MLP neurons of a small language model. Each row is named by its layer, matrix (up: input weights) and neuron, and shows model dimensions 176-271. Each number is 500 + 25 x the weight over its row's rms, rounded and kept within 0 to 999. Numbers have three digits each.
After each neuron's rows, "fires on" lists the tokens most often at its 100 highest values on Wikipedia text that the model never trained on.

L6.up78:480501494488564478507508481529525521520504484507515504491465546496497480475530516556481551497490487493537535497500470533444502521512470461492529498521491500500464539524495488488527479489508491487461506474534504514521531477460473510471523492530491507470483491527489520524498522474492487457
fires on: ","

L6.up1254:499463463508467459528522510499461496481486471469491497493506518477479511495489503520491459519503474463551506451467509461475535508487538508479482438537509504518529493474506525525567495490479552485512518521465523467481519476521491481542453445503516507503477483466483464514484492509523533481
fires on: ",", "."

L7.up571:504512487527492518423513493523505449503532490504484462479499485464466511454502490487500470543506500491504498526484476502496520475470561517478496488527508500496484544519508521479504476472501543537497492508478551466459559510494496498480498469504512504504510508463544506500487515480474527534
fires on: ")", " |", ",", "\""

L4.up701:492549451493506504480519536453516487490497524470498464475476501493500556479474450449486468525456464539521512516493460483441531481497519463503506516527515478500518500478524447525496473472515495500533473474524478531501557500489518474500498465497541499501531519515527503480498493485465530514
fires on: "---|---|---|---|", " |", " and"

L4.up213:530489546495494512548503497483469500469505467512529500502523520489522496505482547501544459511498477519546460543502489505471479492442535506527496446505483486489519489497475478471515505493498492487499462523531495494509469502520481512507538463468501484557501503459425506481514525513495465491
fires on: ",", " of", "s", "-", " ("

L7.up900:536476497468512499509457506520525503516529507512519447520546496500483497523458494527518477486478506484510545498515504520478494437490501473487485471455481541519505534469495489524554486482503532473523464517499477513496483485503493490504506491504490467529495537491477490506499526508530522482
fires on: "'", " Her"

L4.up827:493514518466535557515471480508518498486552547497525483536512506533527487513505481535509524554510465523491489510508485508498452519433471497463547463504529532506496470476472510474528503480453526488480501535503543497536495475513492498501507471518458472492471483503539458521510475529471484517
fires on: ",", " or", " of", ";"

L4.up621:507488481449515488509554490507470485477507466482494538494498509485515500444495506451517498508440503475512506497508580486515512523492513516511520495496481520533494533493500487507537494511444450513509494481518513512534498458490535542504525447492482539483524515466485481493468505545492524521
fires on: "\n", " is", ".", " was", " |"

L7.up1474:492505482516524450479507523491497482522488533473502524528457525470515476475537551512457526490484480480484512513485457465485512526509489469498483494517489522500565505492517483516537523488556473475484509481527527514492474476415524477500496478524527471490520512488471516520498502493487516458
fires on: ",", " where", " year", " that", ";", " so"

L7.up327:512500470490526479490529517503488536451512550497471540525474505483502522485468475514520537533504505529526498482517465502524477465521476521502533504495521467499504503491520491515508511519486474491491503529488485514520499503510495563483493461531522454512510467455514513503520507528531476498
fires on: " |", "|", " a"

L6.up1046:540524454519501493458512530516512446505544492500469501537488509492492502514487486459497505537496464463491464489490483481496472512520519482509532521529491453456538532472517494509484456468492497503514480464449531493522507511498503484482477490483533523476509527494488474487459529485493468494
fires on: " |", " as", " and"

L4.up493:498531560502508528425525488517504473486505523491483477504464478499483510454527517514509488504479483487501480495515515492495489530517464478547555506557493500488500500484558478458506485477507524479497503529484467529506512470561480464496522463504461481497500487517509515526523521502472505528
fires on: " of", " 1960"

L4.up783:444528512492499489517487498471489493468543490501517502492509499536521520519466437507533525529477495441462504487490519505507488528502514487470501507508497495511512480531517463487482485489526447487511515550559496461493461511493526494513525494501456538517496513468508485450495494481467532529
fires on: "-", "s", " more", " un"

L4.up520:517431471481502510519540484470514472506514500457537518522478484459471497476479459471497511491464507475518515507520518526474505470505519491478517487500468457553453533531510458454502518494499523471505464490479507511454485485557521504475499490524484510504467525507445482488462499485544551489
fires on: " of", " for", ":", "-", "ing"

L4.up1378:496474500524503489527485441448512497497499498491458496502489504479524477507466526492473515529476484513484523538478458470483465496497507505519519541499504533522467528492531481519510523517514440507488487495514530534510496486464488520458535496517461531493501523491518506482529534518504481495
fires on: "s", "-", " of", ":", " and"

L6.up274:520512473524507475527474500480525500468524456476451520501481518454477522523498507507497503505465494468511511550525452471507533457485545522503497471497534471523496478470532464504525510464461490504510524475515443503535516491497523517546456490490520531494520555533491505531482457523473533504
fires on: " ==", " ===", "---|---|---|---|", "==", "==="

L7.up1139:514506525507479471518496505483463503487502505497507503526484455497517541488516542494516474476468472487557526571475465481515513499476501492503515498498525523538521465504487478557445473496494470488448531523502535553498485496468489442534460462512511498531499516549512440516493481508500496510
fires on: "\n", "==", " ==", "===", " ==="

L4.up786:507524501512519521457499474505449506455536491502487500500527530514529533458454509522455476483525534515457478528515513523512485518513483510515458481508483514455489522487524519527500479495537512493502564488495523524515498528463488503502473455495510478535474506499509467440487489443515529478
fires on: " the", " other", "===", " to", " by"

L4.up1377:528471454518504537509535569496521492470514552512516517516483460493475454496499483480525483529498463502533501516511479498490497518509492510479536445538469490444493517487468515545486518491494493468512479508528491500505486510556477491482497441502550472488485474500494531500526508481479472518
fires on: ",", " |", " was", " v"

L7.up624:542480507512499476532491511514496448493491517513525476485500468474529508478452506526542472466509473530502523510480442531560538499502563467519518497537473456520534511478532515494498503474517452502471527541490522549523504476504465522491517453541475518489499481507531482466530465520485513521
fires on: " to", "---|---|---|---|", "====", "===", " part", " of"

L6.up1007:449536449485508507483509507491514533516533513484535514547514485522469504521540486445480467493478450494484499527516476524531527482506524504513508509510449494447508485511467498503527520469467479470535484522548515470477501507500555529467516500446530494491513434492524482508469497470470484488
fires on: " in", "c", "in", "In"

L7.up184:484494498508513455502508470520535499507515490498521532526483486509500504494474519514538516507503489487498529531482502514490487496492547482494542483460517471512486527521518510509495523469505504486471522524538508520460515494533483500521516511529481511476471474465475519475486460473530469509
fires on: "th", "1", " first", " on", " 1"

L7.up988:475496493498512517460477450495489508503503501518486529455471522518489498521482533542527496475499493471479521444541487544480463497471493500486500543502512537503551565502495501504509504502554516522466478504478502553495535511525520539482524515512510478492492506567500510498508453493489508521
fires on: " and", ",", " (", " as", "),"

L7.up1032:501500508429506527464519492501526494490534522462517527527495515495453458522489467514462460557478491530504491494462505509488494539525474519477492473507485485540514517484516489545495469490567492501486479491503508463509489492528521527472493477505496554523512457518511447457523493544477505506
fires on: " \"", " (", " (\"", "\n", " '", " B"

L4.up679:499511399470508494501454471486509469438487506518497539483467526534498512521480486514484500510482516448522477505480500450511502512523533494509512466471517462542495476470490489489512543490511545492511479497542505484517496524494496498499458508479473491517513479503487523540508524491479504508
fires on: " |", " career", ",", ";", "s"

L6.up1130:528504484512529511536493458499534507457516535503526504487532540554543494478481469514470511574498460506483509438494500491514451493498523470516530507522512488518497497506500498507486484497500495493527510529492453491484499525546510531464515461497478486497497481502530506455500493532513469497
fires on: " to", ",", " were"

L4.up334:490508493478518447511484552519477450515495506499504464505507513481526503512479507499487477494512486526507470546545488527438546519516517450524491501493495477465509509512471503470533534472482471472459458524509479525477517527495462498477486507451488547534480516494494520492497517450504528530
fires on: "s", "r", "-", "ă", "'"

L6.up79:501541446482500481525491488498523468477506498485506449544441535497522475484483506489480473466499495483515502479509496491477497509479528531482510453482513499479499525497506534447493486496494478510490439503526504479443494514487495518537496504482523471529478475540462488426527508517536500513
fires on: ",", " of", "th", ":"

L7.up434:481519492500528497486484472484490566523523515497491451487488466456457491487500474488536534473509509508480493456502545515495460481459497485489515518472516519522526509472524467530515460487543497521481506484491472556457501537478508477511492505504499575508501517534513458480512518519519496516
fires on: "'", " took"

L6.up1481:520488535543514474502495483489508482462493474505519524554492536473490536472508536522472543505491483519457515526511496536504483514528495501533519466509456444493513492467491495530512504497477537524511507553502468518513492509542492494532532473469476483547490486486499508494499479512515468536
fires on: " a", " be", " began", " of", " to", ","

L6.up897:514494469478518488479500483480468465530499519500501516480510495484453487474460516500505483480522527492482491515531471482463536520507483551486499501501514521471473512485525494524508461512484457530513490525502477546472496536480491507521520493443506500490495487502500457483495500522483506483
fires on: "-", " or", "d", "ed", " a", "'"

L4.up147:512504473482492444467497508530523518481483530501510488531527528544536474528462516531534479520489500446472492544467556502485500521510500481538492517501510477489531480486488513494499532466515477481495462519499479459478503502455507472456480481473499474526491521493520509485513471523514474518
fires on: "'", "-", "a", "l"

L4.up1459:513526523500525503553511539506499528479514506474489484469497516492512527502493529505519513483524506477513458486482488466560480470497549517498486494537493471481481537522485545511494507528553517530499508444526514496487503470540525505474507478514485525497508454509529486500527504482492487495
fires on: "'", " at", " of", " was", " code"

L4.up1492:538492514505522489518544459483505530441478520487490542490548527491522483500463457469474534489476467478476479507438505501475502517483468531478548482484469462529491525515491528489484518494505510515528453474498514491464484461466511521471514497505503527540495506491529517514480489547484500472
fires on: " and", "-", ";", "=="

L6.up312:527507473529503486559519492511539485489518479519538495507509493509536502470473492538507510472524468476470462531501478467435525462457500473504464487493490494460494505502471516465534478503512504516524484498513529491504461533493499507476530538486489517518503519527433463476493541489490511524
fires on: ".", "-", "s", "\n"

L4.up1394:496495532462513503542522473510510546422485515504478505500481515492547551519509514494511534512485493488478484483478515475447498525500525530498403474512517524519464464481452476520479523487542495521479532461489497510527502482507512513516516471491476547498517518515523476529490487516532508493
fires on: "'", "-", " of", " |", ".", " Top"

L4.up1362:502508491495454487474499451496511491540511495492522514521479487482492531501471526476500518514495491440488522541492499531455470501512478484513541510500484512500576543521553520479505515493478523495491502499523528481500521503476497435432510456514477539494541499476491486521514528473474476520
fires on: " of", " the", "\""

L6.up792:472453521488499477479517504451538534508467502510480485462498509499533482476484526487543481478510486526516527490513474486499474504515499508445529544534474475532482474517528462514526454503510480530506438510509455533510543479466542488484535490499518516497547469523522523495520514516515498466
fires on: " the", " |", ",", " ", " (", ":"

L4.up1179:520515481491480484489474503499472471537553506474534510470500553499490498518507520482497534484508489486519466498443496495521550481488532514477505471544447528502492531507488509497503494489475523545536535500509482518495525513484519494489463467451510529480540535505507459487509521462492506511
fires on: ".", " of", "-", "s", "ed", "S"

L7.up1419:499507531481498471423556493548503473504524507461484464472488449452547520494528482515478508500544487489497535474520524507509499499508517511530486493512490498516487414488482503530504458461511562512511511526499506514492486472460460497535496441516474524513503480481487477484492533464534451500
fires on: " the", " a", " |", " by", " A"

L7.up281:528460489529519525430498500508490470510513548500502513499477522486513496518522483505550507495494448467524492494508543476524472476496542483538517539510481488473520506460467522533491483525476491464526491546503485512442515502512558524487535499482520511534474483527462535532529502487491483511
fires on: " the", "s", " their", " The"

L6.up1191:514509476488512496451524485530450452503504524471504535481437485469517462445475519480536501484535471534516518505470503498465514484510514509470476488484521487474515503456467509471482501509549459511505484534466527499464524508462504537462508492533491473499507505465471491519504538463451478516
fires on: " the", ",", " as", " The", " for"

L6.up192:521496498505502491498465498505549486506503501518512494509521524534527457522508500505507471550527518485510443499498518495530515472521533507532470497469513471477511551466478506460516484462500496510498482498476479497492517522527481507448451487480489480472490532527476493488504492508526511492
fires on: "'", "s", "-", " to", "ing"

L7.up130:523488471545484485499510495522514490519537473470497517502456470508523511484491462496534522479526501529475553478485530513460536461468503445511496521480521527472491440495482485498486500546508475507477492532460518470498480528532523520447523491520475519485504490513437478466535456489534533514
fires on: " \"", " an", ","

L4.up460:548471485495498483460522511517488481534489489492457517539489482457497501490553454491509528518526528472436557565517448499466473503490525502473518506510514510476513527482533511462494514483483510508514464535480502524552482500472464530523491494474516478469506510488515483480460517486517500528
fires on: ",", ":", "s"

L4.up1327:446474485518512506521570543515543547529507457491488539499476478481531508476488498482515525528494500493496543497542521528478527482491543479477497489527479499502491538441540447503479507524481468500505485544490502511524480498495489500524465475497506483515496541473486471468524528504482589493
fires on: ".", "s", ":"

L4.up745:488545497506492460602474493488485558499494519498524508477486510480529499525508478462493529575522511461506478486473505484514533485500525485458511475482534503498482507478488499504464490497525451491513484521476538486521497512505512521466470521494467520521532542523533509486471482535484496523
fires on: "\n", "-", ".", " first", "=="

L4.up39:526496532479485486534508497531529460513502472531501514524526484485531486502440520488501492529536515485497487513508489524542508522522467506486464511490475467506500519478539425495493489507498483467497512558517486489494502518469500487502466511479517534536501542503467496490494556462488497542
fires on: "s", "y", "ly", "d", "h", "a"

L6.up797:484548468516528471495494474517502472515479474475527574476500506504450506470506457483516453479486525485483463509488504530541587504505511479535502459479522498507513526460517477519514485506482449515497507512512502515475503543495472529458525484515492511489491516507482457483521485509518499539
fires on: "---|---|---|---|", " |", "===", " =", " in", " ===="

L7.up161:483516460501550508467537508489520517514545521523524537499525457484485539498528528519480490480442493510488476543483472481480527543502524489510503481493500471480552490468512520494511503460510535510519504496513548527491534495483507440516506483553532461532472485470498507486463492501515520472
fires on: " |", "1", "2", " of"

L6.up432:541507502520487485515488489494494510501528478472441485514492513476485486507478477498452452502504481454539502483546534442471458486485518501495528482457488502507537509508500510489519455512496487500504501527520475533471483496501503525535460445483507532495515524487477464503534534489546530442
fires on: "'", " States", "’", ","

L6.up1493:532511507556444480518481455527509549465510527466552595512501489501528451497505492530499522479505549468480500495507506509510512519549512405484511475519467474481530489462497461525497484491486472464500523550479540510525521477541503512508524474513509485571478470490530512508489515474507506495
fires on: " to", " in", "year", "In", " be"

L6.up302:514512488478497490487517534568513513480529504485537523507426535469526479495490497508506495488525497490485523535499470529469542509490506508458555495510529498491490506482531499542528485489515499480463528460504561487475525505463487493471508516485518485465542501502524488522467498474494527484
fires on: ",", "—"

L6.up608:497503476444506511445496497529485510537517488485526492502479489516460517513510501525436474494527492517501470508514491551536479532478501519470483502490497551506531451456493461499510462541495512481476479476476530520458519485465509549474509496494490506500485477523501499478549457471513512491
fires on: " in", "-", " (", " over", ",", "a"

L7.up7:514505511515486456538524527488489526505547519504486516521494486509519502503497509479487520492509458449516511516481499446494510539476488491492507466495490470540498490447517494567529484525536508494490477492496484516505526467467477495535491501492523472534516495548461449471466514490502503509
fires on: ".", "\n", "\"."

L7.up301:481478504481498492537530434459533499466527525473469476484492537485529509468533495498517508538521492473504496496503523447531493508501541483524526473466533500523476494542450509529500486490501527501509484475519454526517506496510533577516468536504466495503470486537498534494426497522487481496
fires on: " to", " and", " not", " or", " will"

L7.up846:525504545513519537407509473507479494549514549473501515523477521490523482483489492544557490497516531464514462502526518504531466491543468460543456493503501473491497532485471530505484511511510479492515482538461499481504501511513550505500522506502471515541459466499465492497503554523492474514
fires on: " of", " the", " |", " to"

L4.up809:472487491482521439460514519466497508511526517494482508474480557533454513515458493521506516474490487525525505496496523504499517480511506542482502510514508552491508496472451544512510500491487491525514525524492462488450497480463483464505510489495495493502510552516499499481507510470479518513
fires on: "-", "t", "ti", "r", "ed", "d"

L6.up1114:453492504512503508519521448486518465485505478489513515476488509481543488490488550513501553472555459494464494496490495503563460459500509473572520485473491500518461481528492500535470515519468494501482512508442533485528499514513508532510508497479491505524448496467491442511486483513547501503
fires on: " to", " would"

L4.up1296:491454509514524494501448503513500506512475528528477527519542503483491536488475474510484547478515508532458495490482488458538492505460528495530479456462492486496473498492498453518498549470482477467505508532503510513500504525534526519532477519514502531496459515490493527534502513478468481486
fires on: "-"

L4.up28:532536456521531489551524490492458522524493473474473465513530518516539525487483509501506495452515454493527504491482541501477524492543466451501539464515482514489508516520444534523483516516526518523486542500479535485501488483512498461501413460524492466453514489486455493490496481477515500489
fires on: ",", ";", " and", " |"

L6.up167:445492515535471519480520489508511512535484440519470497465478521536516482490526501532518470512510522470515516454492466468489550510506527480489537506501527535493491541489518524495498510485511465518525505492538494491531528529502536504470495522521483518486505505504512526525518508482513471465
fires on: ")", "\"", ","

L4.up834:484512459493455518515475488486490500514514470478500490512481565517519513481476461515518518482509539534477462510493533471477528515503536477501501543517501536508519551480507507496499481491506486500466451518510485513488544477516532449488490520524517469509477471501492514511500481532487496464
fires on: "-", " Country", "/", "A", " International", "far"

L4.up277:532497498503481509494481484486481514508534473550470535494540483484506513465507471501471509500516440490488566500502492520473501540491492467525548505510513529526539542504487470480525531494478483498472476500496473465410495497479518510476508486449467513517526484501546502496499503492494532509
fires on: "-", "ly", "th"

L4.up172:532542521509499515507518514433489470497505487448511512504491510530470508508535493490497537549511523449478475506518492507495490497505486464500479491485515525477520523504462463463548497503480486493524502515521506477458501519490505509493520494522523499493475482507518459503480487480497492552
fires on: " several", " of", " two", " few", " many", " three"

L7.up8:460494500530539475505473454510502509523458473469533475452480559514558488553496478537500453524517520488510527483483526527458511524494535526515488485489496466494506523474500508448507477497499479511476492495525496473508476494481482514478561521526509531540514488497489488500497456519510512496
fires on: " on", " |", ":", ",", " 3", " 1"

L6.up740:467489510496508495530503496494503540476484513523476517501479474544487486522499530536500529479485459504496504493539503516505498510465526500528500454529461514472474487520483494508538468449520484525471505492535491501483470457515510524503510460509485515500465545522515532498505473442526477495
fires on: " no", " without", " have", " not", " never", ","

L4.up1067:504541533504502505452502499546492498508519577556519497489531565520545512556519508500496500502539520490490474556521498475570448531495508458497457476482547485508513492496480530474496524528459490511481522539479459476522480514518506483501495522496531487532471477520525500464539517497496496527
fires on: " the", " |", ")"

L4.up866:499508456483495496550479523472512490502513457493485486523505470503474501492485476458471476507535510507447475484479481463478470537516463507508519490493478510526519486545467492506514510475475489528492495524526495520497492495479510472515508476506517488599485489518490475533491500460513475531
fires on: " than", " over", " By", " from", " approximately"

L6.up324:521517482528537485504510518494525487536528576475472503496509469490492504476475510473517485478519505463505528465500490473499489494496501463486536484503496543475506487481520459480499464464502530531511470510517436534482480486501489498494512504515477505475511484494495476466531484495495566470
fires on: "'"

L7.up891:510491491479493486499518499488496498506523436534510530542481501506480527489527542536471471458451529489445507532472473489493491489518526479505556450483493538511531535472516493448504519503486494515498513485462502489501477463515506461483523530480505489541559466503499493501491537493523549492
fires on: " under", " of", " over", " at", " Under", "Under"

L7.up114:456504470511520483535497510489488500516521527519505500479519518490471482498483494503478459557478497533458521489494471506505526487494463560545528454511503479473513560515499498491528536438497503465489493487483495506500534501495553520495522495432497532523562488504512507451511498474511524479
fires on: " in", " |", " I"

L4.up845:513514549474514502504457488486550527515532485505512512495470522520469499480513477476469510477528481515491484487490492538479499532541495488488525496501473537487475473471501500565511523487484473488446523471504510516527502522497495439490559494496484508485509498529528508498506504487519546516
fires on: ",", " of", " in", " at"

L4.up1355:481482459514531510511502492441530552478536481516527497493487525476550487513466505481508512445526442442487495480514510501489507529566488478494495479493481502469559524498526492496503542490502513472520505493491489504480485513482517463467539495533478521488477539560453489485470510466512529517
fires on: "\n", ".", ",", ".\""

L7.up1281:547515498541536481514472481513533493496534490476541489497487529538521543499477454511464476500533481533466512496483499481475483430508515466500449517497433478519511433486512546524518522497514485502502471487489498504495514504525518511512535487536536527505503476508509408476523495518531510514
fires on: ",", " by", " in"

L4.up339:497503498494481492516525515489515511501485486553486560552505543487524485517507447483471509531501490505543459488480499539466525456460543527461531468474551495533518495485471537491550485512456510484474477527479471508514551463507508501530480479516469527503475502462511501492478477477504532494
fires on: "'", "s", ".", " War", "’", " who"

L6.up77:493465485481487504482514508502520461495532501502502494463500482501503496544474502504475500495493516501555445466519484508489518479523444501496546485448481523490532523486463489501465492489520477476495478486462497567502500457506494550495477518474499508518470507504521497468520478522539498493
fires on: " and", " the", " other", ","

L4.up777:526473466471535502489515506463487514527498468480494550483481457506487539487521464482507472490519493506521525460471499531486451511449498547533496446552489518461501579520498541495515490512493521491487477501502522514469486493518522497514497477458487512518507516501485499526495536475443547483
fires on: " on", " the", "-", " or"

L4.up257:474487488508491439471460516478484501502502518463478496493482537542498517476471509496518473486483502500503479529474467537530538497491519478469494474496489553497544489504513483480463489485478534451511494504510522491489521494495560444490478530496498510462462516520518510552501515498478517500
fires on: "-", ")"

L4.up1181:501511507493523516497463503494496480467477501506477501511477499488509482486477510508492492552531527488512529487504529483474501511518489465508548481487480495520474487520526527507551517505471471511530516508478521499501547493503473492539540517523509471524495520518509497512537518494505486504
fires on: " it", " there", " as", " war", " Pos", " pandemic"

L4.up427:545539471503524471494515517494476487489513475476509486454481563529462509488489530493506502462494462526486537487521494478476543487510507542514577502511481509472511491496476495464489476490479505468494541522490446496514496496491532557431478468425549542530459462525473487459478532509498519521
fires on: "s", "-", ";", "al", "g", "i"

L4.up1174:465495493515512487502490477504510460490521475475514520496472516487505493509504538541492519509550509494482450447535495550517513456498511515548569464481461504516490505532482483494482502517492518513498505505456467485496489534500538518517506519484505537505466497504496458526456461507521502494
fires on: " would", " to", " not", " could"

L7.up1523:524473488483488505478518563483554507486533518472517486526470525490477476457532512538522492469513488477499526507504521487475507510475518485504516528495517522496507509523520464536488475484516518500478515497512500536471491480523509527508514490493523557502475498519502470465541489505475510502
fires on: " (", " \""

L6.up1344:507490532506531527463501518509519493526499533479500474516541500466492519476536496541509516460449491496525495458534517509496552479465576468520548497499481446493457464493502506512525520542498525474535514489488502499511460456511494528560537490503479519517512529512474481502510514509498488520
fires on: " the", "s", " Japanese", " a"

L7.up756:496480510507473515474531493472489463506480465486487541468521442477542463496506471497538520534498518514525482483510517459528559493505510506540504483514502479502478498522472502538504499551554538480549517528473510481465487491466513520543514516508494490501478547506442472488497536487512457524
fires on: " the", " The", " Japanese", " A", " French"

L4.up1496:488521476519462504483454486493458462532480535487515514519483555494486539496495461506493491484530508522502465530452503435521481529519508478505489509492491513487495473520492512506502515482514518496524477509491487494490481512478541494508475482491500485477460505506510537510487532495509518486
fires on: "-", ":", ";"

L7.up842:465488519559528523515507476478489499469515526472492472463479525512529515507490461502472506543473508489527492443508515514493508510481534476475487494498486512522529481481478498515519504488572488495475557472517505464493509497516460552486515480485464529502455507489508479514476457526523490468
fires on: ",", " is", " was", " an", " a", " and"

L4.up915:468538481481518502506519519508473483476521508482476522479491544509513529504516484487567551523447463480509514469478493535508483468437514485493495493511478526494493483493527501470488504543533464489492534501499513522494446544500509500462493517500482518500471514459480463496497521497464503523
fires on: ":", "s", "-", "st", "a", "."

L6.up674:462492505499529499532500542469488543505548495475508499503485488466562479514504597515450501508499472509505499495501560458493550492520461488464494475522497475473508505456503493524494505528495506539517494503488501478549478491514506492480472499487535488512524484542463490500507504510491490494
fires on: ".", " (", "-", " 12"

L4.up996:483503504533503487470489479498492532436516572473506500523479467488507469480494488476502469541475562484504474468506550473464519490478469471483520468511504534483558528492489517561565535526517519496473495544466535515522519516473497485510496493488530553482449487484457495549485466534507498509
fires on: ",", " to", " for", " (", " the", " under"

L4.up626:545499559490538474458467470469478518462511477485445489512511477503489471493508455480517509525481549485489512532496519477506490508459502500516495506526538508505504481499469479483492488478496552533499503513465473512482484516489504526494524526532509453494489517491498474459513516515507498538
fires on: " the", " from", "-", " lost", " two", " three"

L6.up422:466523499509488470526489540512480515515461526443543477485530499462539452486504511528519493529514487526529510486502532479527495506488517501546515462467504484476491513473495575489484467540539519517550525452521546487504496516463524520472511524482475504510510503456503472508517522483482527477
fires on: " on", ":", " died"

L6.up426:481546508495527508483439511487542504523545512518484425524484505513486493521506511492488495498481507513513493535520479490477478502506508486489524484504503513495517479483517480490525462507513496516482454524506486518471473519476504496535524519551464505470461501525525473488544516478516509544
fires on: "'"

L6.up1100:507492486493541497447507502514501533460525488467511526528477510515494536493490535538488522509478490505527520484479485459490503519498531492481487492512516519516498466480512491463508477508495533535511502508501528488491501496528523468510458478529481542507499526486533489514488459454511460487
fires on: " |", ",", ".", " ("

L6.up1265:528544519492502465540539470528518536495573466480495531496455491485517529503482527493484512444538493485496539522500488453515539514468490459494516495535500523511496500490509501499461473515519454511484508502525550493499455483496512505466512463536517462493497469539493465497508504513504515522
fires on: ".", ",", "e"

L6.up1532:473503496477471513519543495538490484504504465501521509517477479489468462477508515467470501497522459480524525468468487474498501517474521448538497481508519514461489515508459530475472517489434497512505498528465557492485508502520477463514491493517498525491484449455512487552481506504527487515
fires on: " and", " to", ",", " in"

L7.up117:481532498472485491471520489478520508531510495465502514522484519436534526506544461503474462499509507517470489485512507511503544523535453490492520525509468525490509496509483530559516510441570495513483491512503513492487494447542500513508495488490487476505519503502516495453514520492535491489
fires on: " a", "\n", " ", " ("